Weights of a small transformer language model.
Size: 8 layers, vocabulary 12462, 87.8M parameters.
Architecture: RMSNorm before each block, rotary positions, no biases in attention or MLP.
MLP neurons of a small language model. Each row is named by its layer, matrix (gate and up: input weights) and neuron, and shows model dimensions 48-143. Each number is 128 + 24 x the weight over its row's rms, rounded and kept within 0 to 255. Numbers have three digits each. A neuron's up and down rows have the sign that makes its largest values positive.
After each neuron's rows, "fires on" lists the tokens most often at its 100 highest values on Wikipedia text that the model never trained on.

L5.gate622:144114128098156125095100146122121049120137095096123150200165103099147156118121112127169095145143104128141136146162110135103146170142122121165139121142136139083145139144091092158093101105174136129151131113110123119110088084089180145138156136131115158113107133142096105114152143131120108149
L5.up622:135099149109156126117116125109130151132140094149202147126115148134171147151150106158150138145142086107139126132122194169197208116148144145160139120166157126121154145115151105145175160117125132148141118109092130131109081142106137123164137129154060110174126148137136120126107142114143070141
fires on: " ", " am"

L5.gate2136:153082095101145142151170130107173107138094128104148157132121100122156139078134141135114152142130137142136104106106096164115103157118133119162129174085123119136148134166114159131151176132151149167144124160145119126081122088136098120111081082108099117103127113121157101147126150115138114121
L5.up2136:125050123102102084141120141114129107068148159151124108158128130119133106142116118138095155100120148156112141084151148134114159121146108132134135129121140113120150141144136111116106193142147110149116098130073124115099070081145088141155076108127161137152154108159146161146144129119136147141
fires on: " of", "–", " ", "-", "19", " to"

L5.gate1173:136118138138103110156129120112088111115089140176129163127123150112098103103103115122087117150144083112146122147140177174152119119146130122134131110132156155141104123100098102116054113173154116125104122150138094153099098113087078122149127070127173086145114105155114171124144095128078157090
L5.up1173:160124169130115104106108125095134117151146107131116150117142111091099113161123104138104124144140153138090101135076136180145108173132139149124163081060116113177138125125129123140117090117129138146124096130099131171128098131118121156119121160128143134134138122121133164113126132131161131093
fires on: " was", " is", " a", " as", " were", " be"

L5.gate957:145127114116139109137111129145105094146109085112127111124140113102127111093125176165129103087070146139071095164145145123126112137124149131103114099153126135097133105137142143135116154134120138163138101117105146121097120118126121165102062153089110127139106140156096118109183123078115112133
L5.up957:145120119120135121190116138111140130168100175133155107118142104088118126157044144175172117097148098127147109148113129131108113155130140119083136130118127152104165122188118180105121149096091152148149169184134107116113136138118125161123152127103130138120100136140153137127145099100144124113
fires on: " |", " ", " (", ".", "^{", " /"

L5.gate1872:074137160117129119104106122171136091111146103129119136104170125130078127143108112143137102096138074125079148162153165139140134109159096093117101123120090155139127110143142118115103125090133105134119099130122141136159139111133160140126105120103096119130151109155088125129101123157133133120
L5.up1872:099111155119158109140144123138116111127157109148112152112114161122121132169115169171152146151077091086141146162177173089152152149151129116150128170120163137126118114097149112112080136177130102177132145132112114102148105129137131126115108117122164120126129132117108146103132133122079108138
fires on: " in", " In", "–", "in", "L"

L5.gate1362:076133121067167183127157091098140119123121088103125147147103155131132150148145124115126121080100097134174136160106121144156146097136089133107128164142115114153119147123100118149130176086121155154168143099073132133138157113101168121154115116135122147120115103124150136125091106113165128091
L5.up1362:122134124190129120108118132147111160096111116171087077136131112154089132166104072143123120134138122119127084134099112094132124099105129104170131123074129164151106118131120107133148115126153174081116167129145140147128134110166144138123110127140120156147093126139129155144106117150141150172
fires on: " were", " was", ":\n", " such", " is"

L5.gate688:106144165155168183118121138143100111142120127153138155125126132150165152126103107151100133126114172104139115106112087141101120079119148147125074094099112146152155156170139126122148128111119177132144160123147113116114089112113106135149095157149131168094154096102150124108122144137151106117
L5.up688:146088140151149128165135099142097134160142132171143147068114089175091115111076127154135109187122103117141144121163116123127122136118132107154118124106099106129120113133087085122134108094150120136096158138166170106124137084137091162097111134153151145144134113109183143110110135170103163145
fires on: ".", " was", " is", " were", " been"

L5.gate1860:114122147124150141118142092139128084102144105137130101140091102106156143186063142139107127093144113101150124144114170156102098157109124091128129074118174169097120129144128143144126133128127112138124131160160136162119127128117145115110080120147147135122146144144160156125175145134145129126
L5.up1860:151134155109116132121117142160136122151061083121095121124136164149129137138078116138122096135125072111118088147132100111146174114114107139125128111108144133113116128094128107138110140143125076116158185137144124087135144131165133129126091126122133116126094092070188087169167098140103142098
fires on: " of", ":", " |", " is", " was", " about"

L5.gate2145:132128158164078107118187133084137135081080132068123128115158133094142148141115149137149098146143138107161120111122077163155099108103161135124167130140128134149156133136108147171085101142122088119151148161116141134092136132123155129127127157141127121137090157118130113131106107147104101125
L5.up2145:132087130154137131132143107202161127081165161061086168119105126140131132128152104127129119136153139095120130175171113103110168125129112169122151106144118071077131123145093139156135112161099155101132094118094144131120128187098131104149136112116109100127106097139143113135096120134128125124
fires on: " an", " the", " The", " a", " An"

L5.gate1706:095133131127092155170125124109117180101171122132117163161129094119104121157093133161125075116135103149146141125093100128110119097156122147131130151100136184172101152106126150154173183097131108104188118101140138172163129139113137106129080129131147112100131119101165109129147107096127107132
L5.up1706:123117114132080136145120158115120111127115129101126149091123129111143108144128114145146155087083124141104127172095120144133100155136127110080134086101130122164153113134143156124125150132135098134132134154133123116108109110150100139163138160146140104099132135117170144122111125140163148115
fires on: ",", " c", " and", " |", " on", " for"

L5.gate34:130121146156135107149160171140117095145115133091125100160141143122124150134114155120124172113109118131132163139147086126130145130131128081149156134156136186163086113119092114119087150130119129127145140146171117130131146133102129081117115174147147115182142125159108138128163144119185111100
L5.up34:165132169118151125145123147148163109119141139146146160148144188118112148153101124115127165101126104106149084169142106141132138124144177126141140158147147163137086107152095155144097172155123149150122170066124130122126137154134145127127152147139158146117154134115139144114092110115127150106
fires on: " in", " or", " she"

L5.gate356:086154162143112126127135119097115174110135122147122124146137134149140126148137152118148149157123164114090122127128088106164094161112119166131129156126098124145122117137115133137122124126116112084112172106114113130135153146151125133112132102072133110149115133117121151130143151128160103134
L5.up356:106095191164100087156175126109132167116142115125134138130091174123143137118114161128127089124118191181140110117097143073137106125169140144134134162111129128141129093142127160147103106158119140119147103107124059121105116117121134137107092157150155110122115148142087131131129183118105083139
fires on: ",", " and", " of", " a", "ed", " help"

L5.gate1675:121141119118130151131115119173167163121142096121113130087104120106080121118132161171112143125113096106084130137110136111141156134107122108145120102112118143167135103144186146148142121077161146123081144155139152134110118099187109129110144142117139136151153127145128094084131156155138105198
L5.up1675:122117195147088142124173110145131121121123139133175143161193128113153121127093136146143137111109102105122112170106140165156137102108110133131125135079110131106128167145116104163160109140157131117126117111171144125122116130151142117084114082148099127106130150144135122142111177103093130147
fires on: " in", " to", " by", " of", " ("

L5.gate86:144108088098108132156102123116103126121132147110152094185133151147120085120117104185161156150122131146135095168127157181099093135147143135094125135108115125148165122109156137136176139164160152127151143098115121125118070128109127086130132144107110135126135149143102149120126105162152096107
L5.up86:142153107145129126138120122156136106120094147114104123107136105152112097118112175127136165096157115113113084129148106145174130119151123109103135133131142144161139134127122107127135151130127153116130134113105143100126131140141154098162087132141081093113103104118093134102123140114137110098
fires on: " (", " \"", " to", " of", " (\""

L5.gate355:102123130131133088139121151123086176119113117159133122102075127088125184143108124141154154131139135129122171110150117099123141141169139102150175095110169104124098113104096118121176086135142142155117175141124176095124129101093113154146158116179113098125161110108125150116141161126139131119
L5.up355:124132108129107118075149122101129111125105146102064135160128148141123138124165136118124111118101129117090133101152144122150083138103135124147143151136117145110147144073101133111098145099149149093114116127134157154131097104134120158113147143096084152145123161122108133118119206124129140105
fires on: " E", " M", "ur", "ob", " A"

L5.gate1800:121127119084194134185142121139101149124081135117110102140148154124113148115123123134142150153143129095134089106141110156110095123197128096125092109183121148129136129128116124114118121124095129094105115089128149140142110093142064168144140151150127105151089130110119128098152207120122125173
L5.up1800:100126121169143129128131098107099113144116125113127105183150107093106194125125132127136080079141181127084153117140154128103113116128127199174132163127140116119127120102058102138120134128142123119125135090135158088120142104142122104112151137137125132111106150142127120116137104154130140129
fires on: ".", " al", " \"", "!"

L5.gate1039:119164121111104146116132110120091152102110095158162119110140105100171098163122165143157143149149114106114138096108139141145179129128125112099114123071162154163131127165055165148198135071130114090100137090131112141130092118085113148122118072136126140140119164104160122127120119118142168119
L5.up1039:134133129106152143105162135141123160140111138120141127073106131190126106133116097103143124106116155111141112148115141101170115163113145098116135148118143180110109140124097151135166166150178091075140140113119104144134135133095115123143093083132140166135148120138123127115127127153168137128
fires on: " of", " R", " the"

L5.gate863:146135145121131154127129093116137155125128111065138107094164105083124163135119116147138138106117115152112089137120098129104138129141130138132104131137124151125148150128135144128137125090111127167094105162089103093087107109129118123188116116145127141128139142165118140125124094122105110155
L5.up863:131122089134092121092139098149139129154140172146099108119111127131110115108145132156114113158072140216095129106130128122098158155147144185161119167119123129092077139094130137150136094101155159107158152140168126116153112108122096114130134113151095142122142129122130187103127145119139147142
fires on: ".", " ", " |", " |\n", "z", ":"

L5.gate1571:140123120092099114133138130142117107104137181082122142134085156108127103161102104137137126150128158172121078100135108116143114109175164117094129137139127102161134107122151127124134116149143095105137156119133166137138118101145161105163100105126182119153159160152125166138162115150131111109
L5.up1571:141117100106187102110170109129145132068147126116134138110148096149143162152114127090115069159082129141138096115099120161105113130134156127114096130098137152083131152118129122075120093132114140136147124133111154074099118130136128161092105162125182105131146150155149138141144141138173108105
fires on: " ("

L5.gate2173:093114129115144142131158148151093146105102168120142123105148108160123076158135130138117134143132119107150087136152161156100114095172146078115115082108116171138125137127108164138133120107126148078110121150133098186144134136111145154099117076126133116149138122141108129117118144173143134107
L5.up2173:093126091117139132099184115131125120155102116157093106112123136144113156140157141112125127144152161126097140108134123129091129145078092117134170165084141126086139106146119119124134110155207140129114125115110115093096152178159138151122096116137048121136151138153124110113108126140163107120
fires on: " for", " in", " of"

L5.gate1703:146139166111108078157133118121128115115097104137175177145128090149122168088101146162141113131125129117138136095114104123137141152124138119140079097144153157106106096080128068107129098145169105114116133176123121109156143116147069122150161126154170117140151129115076122163126145124162131123
L5.up1703:135105123106112083167140142162134077130107156124116080135126138135151146162132152132143093154142077121129129183088152124165131129098119126165153134125165111114091080130128114143130090137137072091117104158131129104186126150082126103107073111118128108139137097134121149081117120169168152153
fires on: " for", " has", " at", " since"

L5.gate220:155122111164123138168097125133110149140136131111071145117140138175179085138102137177110140153113100137182159113144098112134189099131116153159132112123112143157140116144127135146129112121129144105140125114150150103124088133097118135108115154096146121154113139109140115117115087131111112102
L5.up220:136160143161142162134138113145145126134117091120138120087140182121134152117072111135151163128111161142143110138128147100151094155145157138127171120108122120159137164132141117089133180169153151107187127114139117068134117118136114131095144113165151128149092108156154098120086103114112106105
fires on: " (", " \""

L5.gate218:162106113135114166118127145143154131120168112129130166149169155175136094114130080126178145128114133105101148127130107152110094138157121086122130141142091126103134115136189100151081138098154148139136128118118117167143108131112116136151123118124131101105165142155074100141120121142118119090
L5.up218:140138122123134131155138101136136131130122092165123136092126098143064114103098111162132092119154124093132103137090110148133116150116117138140115120163124091095143093121112103134072140108137126118129133080173099106150126147122116122148116145113170144112128102109106138151135149116161095163
fires on: ","

L5.gate208:151117121123132101146133118126132123127137125151146127117141141117120103104114162109150148105129124114148092106110136154066151106123145085151056134142125110140085176120123117127105142161118149125139167125154146116125081117150133091104133134114132117137146119143092154085164130125103138122
L5.up208:133119050126119144164156128154109120119156123149117166104142169114121129152139126124139103100156114098154141112134081125148076137116157132122108127137154084155136087075129101107147142121119136097155117141164152111134098124101114148155125120146113099136157139100068104142188147122067142139
fires on: " c", "s", "S", " S", "c"

L5.gate1494:151102122169097101107110117093122161117114134102124103118119103115143120111135139152089136105162141103089097121157150132120142131145097140154165107131143148140152156122143154183174127138103112144151134153140110161142133121116129099159105128131130150140096125125100119133138188122112151140
L5.up1494:129151113102123111158116120137129101124161139128119136136103140093146135137086116105102148144115189154101182139141156163120166154094178127103151117088129151110134133138088112098129175115126131117136105162132138115082173170090134110123166106098114127081092092071126105163132103146123076134
fires on: ".", " |\n", " ", "5"

L5.gate2230:154140066131063110150164106135149099110097092137125140104121114137096144145134155138105132147122141098130182173120124092122122127067116149175084103094108129150111145152127125131116119141155131090141133104127104121124143146124135127161134116138122102105133146096108109124149124142105129132
L5.up2230:091094092132126161135125113129134147178141139149090120126136105134128118116117147135145157132132126083133104160128127131138122138140171137113120094107091142116160154107171117190123134141114136093149096138134143103089149173140124126126113090092121144107095156105090162162130128152147127106
fires on: "M", " m", " in"

L5.gate2075:096165135159094113104154123134112131116146149127116141083143093111114158127128120132099144119161100118128129151112169125081107139093116125121125124093163145147117127156132127168117169134143036153153137085139101152113091077129143161102171135135125122128095143111115106109132088130108147137
L5.up2075:162117161151141143128149117144084104167104171154121120147143120122149134128135152180117133155138112136125119141143087130146124133117123182108101150156153095089134132124134092135116107121100134160179155116161102120094109111150104142124105125154123149107098140121101103113097117155102074089
fires on: ",", " in", "),"

L5.gate1385:106105119116149133162132151140129142101160128159126150087102125126118124149121102100144105141109124074164102110136137110150108142136124109123145140118131105153099115102110158124101102111154095095101136150119110131136107088141102149168130157113150139098114119136089126140154154117159101114
L5.up1385:136127125142109123144141122198156117109141136154129124129124137165162100136120093115150152155140094134142112140093111121155108090141135131149154136119087099152130112143131099121124075132147114109059120112131147115150125130118145126178150146090112119143133155119113126159133089183167135141
fires on: ",", " and", "\n"

L5.gate109:146095144132168143109140119143082163151110123155153120127147144132136185159127115135116136150175106149100117135124132122102154142135114142150126177154116127161118106095122082155128125100164122107111155144156125136142107128151124121112128114157142164145137095157122166142106129172072190153
L5.up109:111101145114146118096099117157124130149127113120092163100129109116092123087144140128117104106083115119118131101128074124108128129086096155115165099151135147158127115125165134132108092119162170142097129156120156133086159148102106126153147107147126168145086136148156113120122124102120122175
fires on: "–", " ", "-"

L5.gate15:110121152147124130166147118140092167121133131170144116117108142176126148164121137121114133154102128149132125137136090113108155089136164143113152128126114126159121159114146099106149147156072178128097115140121135123149069095109102122100116149133079162122120148134115104112129097153103116119
L5.up15:137097125126079108135121085130168116131111145114138105179119101061146137164096115155144128133125107157109168169161126174109103147145140104156116103139122129113112095150103102126187102122118118120111128136085141112090120110134127136112174130128119120128102120080123144124133140070102100126
fires on: " |\n", ".", " .", "–"

L5.gate1082:181123116138128144144146129108129120149136150142131139095137129094123145150107084130129116128132116125082134167127128099119155118169116095118129138113108130131089097134138139109165159112104155124151108145131106109146147129083086120124174123130113158096120215128138128157111118146134151136
L5.up1082:117115097113153096155076117156131147149136168128108145116177124100089098126107106119092140143140120129160114120178083163155129070132153124133104113111135130185126176117125176143179124110185138131131089130136123167105186110126134128102162123113095111142078118114110128131126121146168133132
fires on: " on", " at", "\n\n", " in", " =\n\n"

L5.gate516:128162165094119134073128116129146157146140122136116150133123156128125118134078108165127158143124161105113080142094119144148109130151097165118111150139122118127114162126131115133152130124132143130102110135144136106132134118110165124189119154123148101116135173159140152131133143116163110115
L5.up516:120116111147103174130149136134110136118173096145124119133136136136148114175134120130116097189144165109141113166149172116135117160097125111167130137118137137137127166145120142129100167178159110159141097123125122116149161097137170128134140182133171148165169095119101132138101197141100115099
fires on: ",", " ("

L5.gate637:121149113111127166121131120162119112109137085128120106125129158136165133123140092134115119100161074140121116169134138122139102107128140105099122114137141135169144154126138088140155125126124141135088188121154134097116127170116100085164157173117092129122162159126102158130125121103136137122
L5.up637:096096137103094147160135097137136116126156125090131136145089105091160102153157157162130121095137143141141132172119141151162126130108129138177094129153119104173157161124142103072117086088124149155131101113125129099119159109102141109168113151136126109129119085119112098161098147165048136124
fires on: ":", " D", "ia", " of", "a", "is"

L5.gate1941:134124133115138092132138097147139146120101114152148123147119109158161122115107116140129118146124130124144137165084092138125158137145163077167121128129097085084157135122166123133092090144104111149133098139129184152150162124131150119131202127154125107122097140150136166127089114149122132095
L5.up1941:140147180147110131127089138156091113145100084135161140162140129096117120160073163123119133131100113128121135153092171133140130126137180219140165146200169136155144055107122123141111124115105156113142088142132163094127083100090126109114138121131131147123107081182121156124124133155091086130
fires on: " and", " or", ",", " to"

L5.gate635:111154129138140113103133155144160164107108140156123182120146143145113150140110122106123127127156122148150144105106110148142113131153133121158138138130143157140086139121128166157133154126143103141134152109089168156124134144113122131131116124134111120160117147119080195137082148122142097137
L5.up635:131116113096136167142125117123184083105134105103118158092108161165155113114135142149150172110110145156152093131103115199111140089127099075176132136125123102128098114145140144108091100133162149131149135097110113122131144102177125125169136098133135103108117127165143113112169107104129164105
fires on: ":", " |"

L5.gate601:134163159097156147121098115109082099169182107080149135127113130129093116149126181160127120163115084150128115129146102162115141115150131097157097063118161112151095135116130088108095150095157082118113113105150069163137159118111133117113132104118136130126131109134124135069102160087138105103
L5.up601:140137155096153155123166086148146156119152119168182157150133134082166117092126146110134105115114135110147101125089130099149164156087140155109148179118123125117185117145083116142114101138140089119129130135154151126126095164099109133093131140165101141133142152162113122144108150202134125074
fires on: " N", "N", " n", "n", "-n", "tern"

L5.gate2172:133118146127137146129175112082152122167153118104138164163126170114145102118192065117107134158157124090126107161100149135123155130129163107119092182139145164126163127113108118109110112121108139098119089132165190139090115139090147127126107140143144134106097144133064107148158159097152148154
L5.up2172:161090106152124109153150094163109117110165115108143141095140137131153054135109137128127172120100107140129127143106062129130158126102144077128138107102158129133127126120148139132131128090095162145146124134211131146130143106125075151124143135119097167115128146153140116151158157107122156140
fires on: " C", "C", " c", "c"

L5.gate1032:093124135126136098107128116095150117178135158168121128153142077144112184111059147087114114150131158124130100157139128115131129164149113194168097114076101141123108084155135131122122122174128114129075141110129174126154146115151127123117142095137134169138108151152115174146166129146153106135
L5.up1032:102116096142123150133140143123150161169175152139095107128128199137134036104105092105109084165117110097150132137107123141177104114115085127170129118158091192156096115111138150156125124139137106132125117142178143137174135151151127138139114140139092094119117170138086098128135127172116153182
fires on: ",", " and", " or", "/"

L5.gate1254:127147147198111144123120155115087126133162089105129138146175145154143127184157128154153158131131057121090182143136145165131164134141171154130132130187130163134113103111132145074134101146134115149142116110125101112142114133165092129077135093085125124100099118100120159133186121139116130164
L5.up1254:141113135138134107111128122116117172100108151156137132133158126106095138133120119148145114155129131129120119115154159154138135140110111111134119129152133160130162136114159126150117105103064131115114153157150152120150134155144145139155150120115066124121137111048134144158160107114142109142
fires on: " the", " in", " on", " a", " not"

L5.gate1913:120106126126118140136119096112087139133164143111155174115133069128093133150116081152156135147162142146121119149135150155099131122154150084132169143119114162137152121102102188133145131131124128162122130111074110113125123146115138146158117127183148128111086097153134145133099119119171080147
L5.up1913:139090090138104124142101178150108145140134098085145163117132142100123092103100126137135148150120122124107119115146150120124119145126164147126091169093108149143154126115107145097083119140109108135157138130135159109126095135095161117091123125161154126126158129138140151136115115153149096138
fires on: " of", " in", " and", "ani", " Kar"

L5.gate2236:166107133083151151135166113087156109127144138163133128168121088136115093151136109134143079127126138132126119140140098079153120127119132159122122102088120128131112137125111167169103126134114126080108104109140134109143149115135140095120098120143167182087131136155105156125149136150122103145
L5.up2236:150149123099142108149113167130116142159152139140100103108148108114142092138117156145141123133108110148126123095125158104140163153116124125112087141087113134128167127183165136106112143129128144136160118121113135140116153095124151104124105113152141159121137117174106168154126099152134154145
fires on: " by", " of", " in", " with", " among"

L5.gate2033:110133129149125140080115130103148129135143129112140116097135112118108163128093128110119083150142073152111113124145118119138137118079120094108096154134084118151156070125128150141150153137085083105151144155126093127134159115165134094143170121118113114106131117170134109127135152090116146122
L5.up2033:087124120150162111103119170156148113123152111123143156114089112138104116171111186108099140119071134148126169152165092117132115147092149116142114077114087132149126148135136137130123148128176130104144131151126101155140108132134093136140139146151126164165144133121150141133132146139139111130
fires on: "."

L5.gate2119:150082142157114088101138097130138131147145090121099130132109116102089099118123133152159129136113119123137142159129144141134137169149093116194136143086174147120124154160102123145158153145138119150160092110122105119135168115142132163162125112134130173102159134087153144097132125123097120168
L5.up2119:200160158140139108139145105108137171149153135119124147071105090124129080124098111133163112117102165100165137111115079094126099152142156112107158157108091100120139139129184126118137100138106149158180102123149117116129134099108090121115083143107171123140158123139094115112114115159134149153
fires on: " the", ")", " of", " for", "c"

L5.gate1751:134132156155152184103139097120134103120150122146175125114124121120114161105143123161110134100173146126104077129138135135083107164112133147130108127103111176124106126114112144136155079146132183131145117131141112120134152119124125153079122118118150104155107123168144146117138110152103159135
L5.up1751:120121078152137175135150149109104069127120145147127138149115148130134126109148102146104156137151156126120160105158076127080097112087128146157117153134112177107097150129129091162127070106200124158113137120146157128119134114155146131142081129112157119136193115155129109162153116085143123113
fires on: " of", "-", "–"

L5.gate763:137141179115162181153167140134122102117150102155151142103111148151129144149131071099132110150120133121123131109166155152142111087086100094117176154135123126143181149102132182163142138081118142162096155151122134130110132147131115119143139110143142142123116126150141138140124088129071106101
L5.up763:102110136119133132090121157122136164157157180134129120146118102123131119146146082097173138163127137121139112116110122131106129142159055152132072129097154104119140110132127126115103151168140123127132122168117093148092081133128160127171107101099181143135174105068093090124121092162101118114
fires on: " |\n", "\n", " ", "–"

L5.gate272:145137138145095113129137114085146158100079089139173109097100156176131152144105152108133132114134134120126103103153129114127156107135133123136128142136112120161180107155089120163138155120112170088110152138074151110095090102092117139117148128109146123093113086172131135153143114173126164104
L5.up272:157125177130059078094078119112118160112103065152111137085147115091114114088136126116088139106142144136093111134118172102143092094120112150127155146082109129160166133129137111110162127156091079122153139104115128119119116155173133143086093129098128106107117145167129124136168064165116163122
fires on: " of", " and", ",", " for", " in"

L5.gate519:139137149127116136142112167095110165129097094155162114188147116107157079156170193167118146124145101067129121120139122173091128135116165120185133140144161097126170083135164152114139076146161145156127156113131152113119169147085104114127139108144128111161111136085107152136103122154126116126
L5.up519:119132112163149181117129106134098149134148108114130040170106110128172147146159140137108087087108102164150137114145159149190124143102162137201137132114166118110135137162101156126154111112143143120101151110156166137154111119158093137176141144104092140095062135092123141110125160163154116124
fires on: ":", ".", " of"

L5.gate1460:120099131138116151158161124124164141123146138123134148121133061103163135137140098147105163116136136145193111119095124134165126142117087108117156138135147135131108153134159132155161148137152097104126197136097119168128103152103149153118095143113114170115132148081180154128154152125097152135
L5.up1460:131124106143119120158116119185158182095132111138126155129101115098095104118082153130114164151149150137099103169127152143126159108112120129170104113127123102141119109126085120128139136144114155109182118103112120143099122162144098097125137150147125163145089150192135119152071130121181160120
fires on: " The", " the", " Chris", ".", "The"

L5.gate1122:112132080130124159118105142131117097143103116157138186169126143086118149114113114120152128148133104145112125113139162144126106121146129141118125150152098093102154128147130132122147153145128146097121104139108110134110107117120110084103125145153148158095066117134139113156168122118172097115
L5.up1122:114155129134129164153165125112115139086143145146089109119149101130145113140118146151121147159142163120104141159158133106149114143142131127116133147119121131120074094149119117101113134156142157117139146104123096147123105112133126146166128158129156128147079150128123163132114096109117113116
fires on: " to", " |", "ad", "0"

L5.gate1257:100116146140146163147114078126194111119132097139104140113111108160123112108171145102166130133082101108119118109133147130142132102111151125169139113158091083117109133140101093098107135145074116099140135170113108145093189165133122122110110118152117116107136103140097107074156098118204157129
L5.up1257:113116142142186137140125110164150135118170097103125143062119125109130149093164178085139150129098154124118139160122133129120115095129160136147146118098080108099126143130133088116092140161125120146135125149105145112075142134117117126101088138110138105112145131139113095087130073159188125118
fires on: ",", " that", " described", " and"

L5.gate650:143081122114154111135123128130149094130117135127175139103165148106126130155146097141134094109139164101098137189078096140102063125103126151134141129149104144123115158105077125157152102132143097124141122159131122080122078088106148148146150137101131136127101143114124098114135149156148151112
L5.up650:174113130170164106088120081126128171094144144133120087093172131159138136119123107094096134104128102116077166154136156118168122143116113112107134171123121130106133131104125184178158133085112108117144094129109105149155178119128147201138118135133095117073113147130093119173115120108123157121
fires on: " ", " p", "P", " on", "30", "th"

L5.gate2070:126138137151164152174114135160115136148133148125134104129113193128114135108163112155148158142126139168155156161097158140152146127152086135129123121137115109103109165142127114130119131138123106126129125126120142132117115143088153122115169130106109153134096096122108146108122132142137116201
L5.up2070:169120154131111133134126120133096147119139137156147134126127090115171113125128097089142118126116077087084166128099136101136108136124175111117065136132124150111078197135142112170167106119098104150114164137131129145142155093122110131167120149122094119149145104141135177118141176086125124140
fires on: " D", " B", " d", " cl", " Court"

L5.gate739:134136094159093083158180108132132157080078122117093105133131121142142125121111115150135138107076115118114168120144133117134144087182127104124126156131098137118134123092156166153121107151174131140152173152126150153088110148108161143109102121146117127131120163147150108100153138147093178141
L5.up739:097112137095124106121120125139139086113128120121114117188103108090126123125123101121137124117159097145184093167120096097126106131119130106174091137101173114173140122117125115103091162157123126162052112112086115148110106148117152138124147143119113110098142124098149103127136139081137131138
fires on: "-", " She", " for", " she", " I"

L5.gate2040:180099137111101139062150137126099122129140164132181125119114100149117118170093093170096152141174106146133146111135114116145134146106097134125139132135101099134128143084153127126091140139144141123121156168133172152119120083133153154130132131149090133166093126120164173115143173103132138114
L5.up2040:107114117111140119113134115138108108138110137158153151146113108124103136167130171154118107123134147108119131122133111148102077094110077135142131124142115115115121144157128145132118124139105099126121098144136142094144107085158122130111134152114105087123139088097170142118161181162111114132
fires on: " was", ",", " is", "x", ".", "ish"

L5.gate69:144115131112122119168178133115145179122159131084168144104160167147105138119097138091132161129164110174105126144120163135145159104183103155166161129138112156148142102152112158099164123143140112128108165113160171136187108107147122107116107145093116106106123099132144105132109149143128120121
L5.up69:112138134114092099081118121130153197129104149107128150158162114123129081091143151134092137120121120102136125112087108170123176165112166090114120135137123101096147099115094178122116108125161160114133124124128142100139137118099111114164170081123116125110116132091152134114110110130163179131
fires on: " on", "n"

L5.gate1822:135139139138129121147135069167098154139095179131120121101130171124129096140146113146148127165100125151115111122112127143098111104078156095137110085094108149127099133127130153149097136135084152142150112115076152156127152091114124126141143084153136101127105149118143079103158122173157173150
L5.up1822:140156126107186147139141131148158087146165115152110134119151119138142120103149058114104121132134117123158139106173117074176099167086139112122184130138161115117151104129120085111136125128120134140130145138101138117118103147164155121156122130157146148118113135126119140116145172130138090116
fires on: " |", " from", " (", " of", " to", "-"

L5.gate1141:162119141138091141128127146119095113174112154134116146095140133109137139133138105150105126104144102104122114105121094104150102130158096117141097120155111075097158127134126080073115152135156151157128129101133112150094144063166151171120141117149127127152091108165125148114125104093158128134
L5.up1141:119114092148043122128126150123110141132086175118126139122135139112128099102105116148097173149125161126141112151090146111141139137207096090118114122126099117094130164120132133058111111102144158183170122145097130129118151132113122115143154080135126130170069194097128139144109132101135132149
fires on: " |", " ", " ("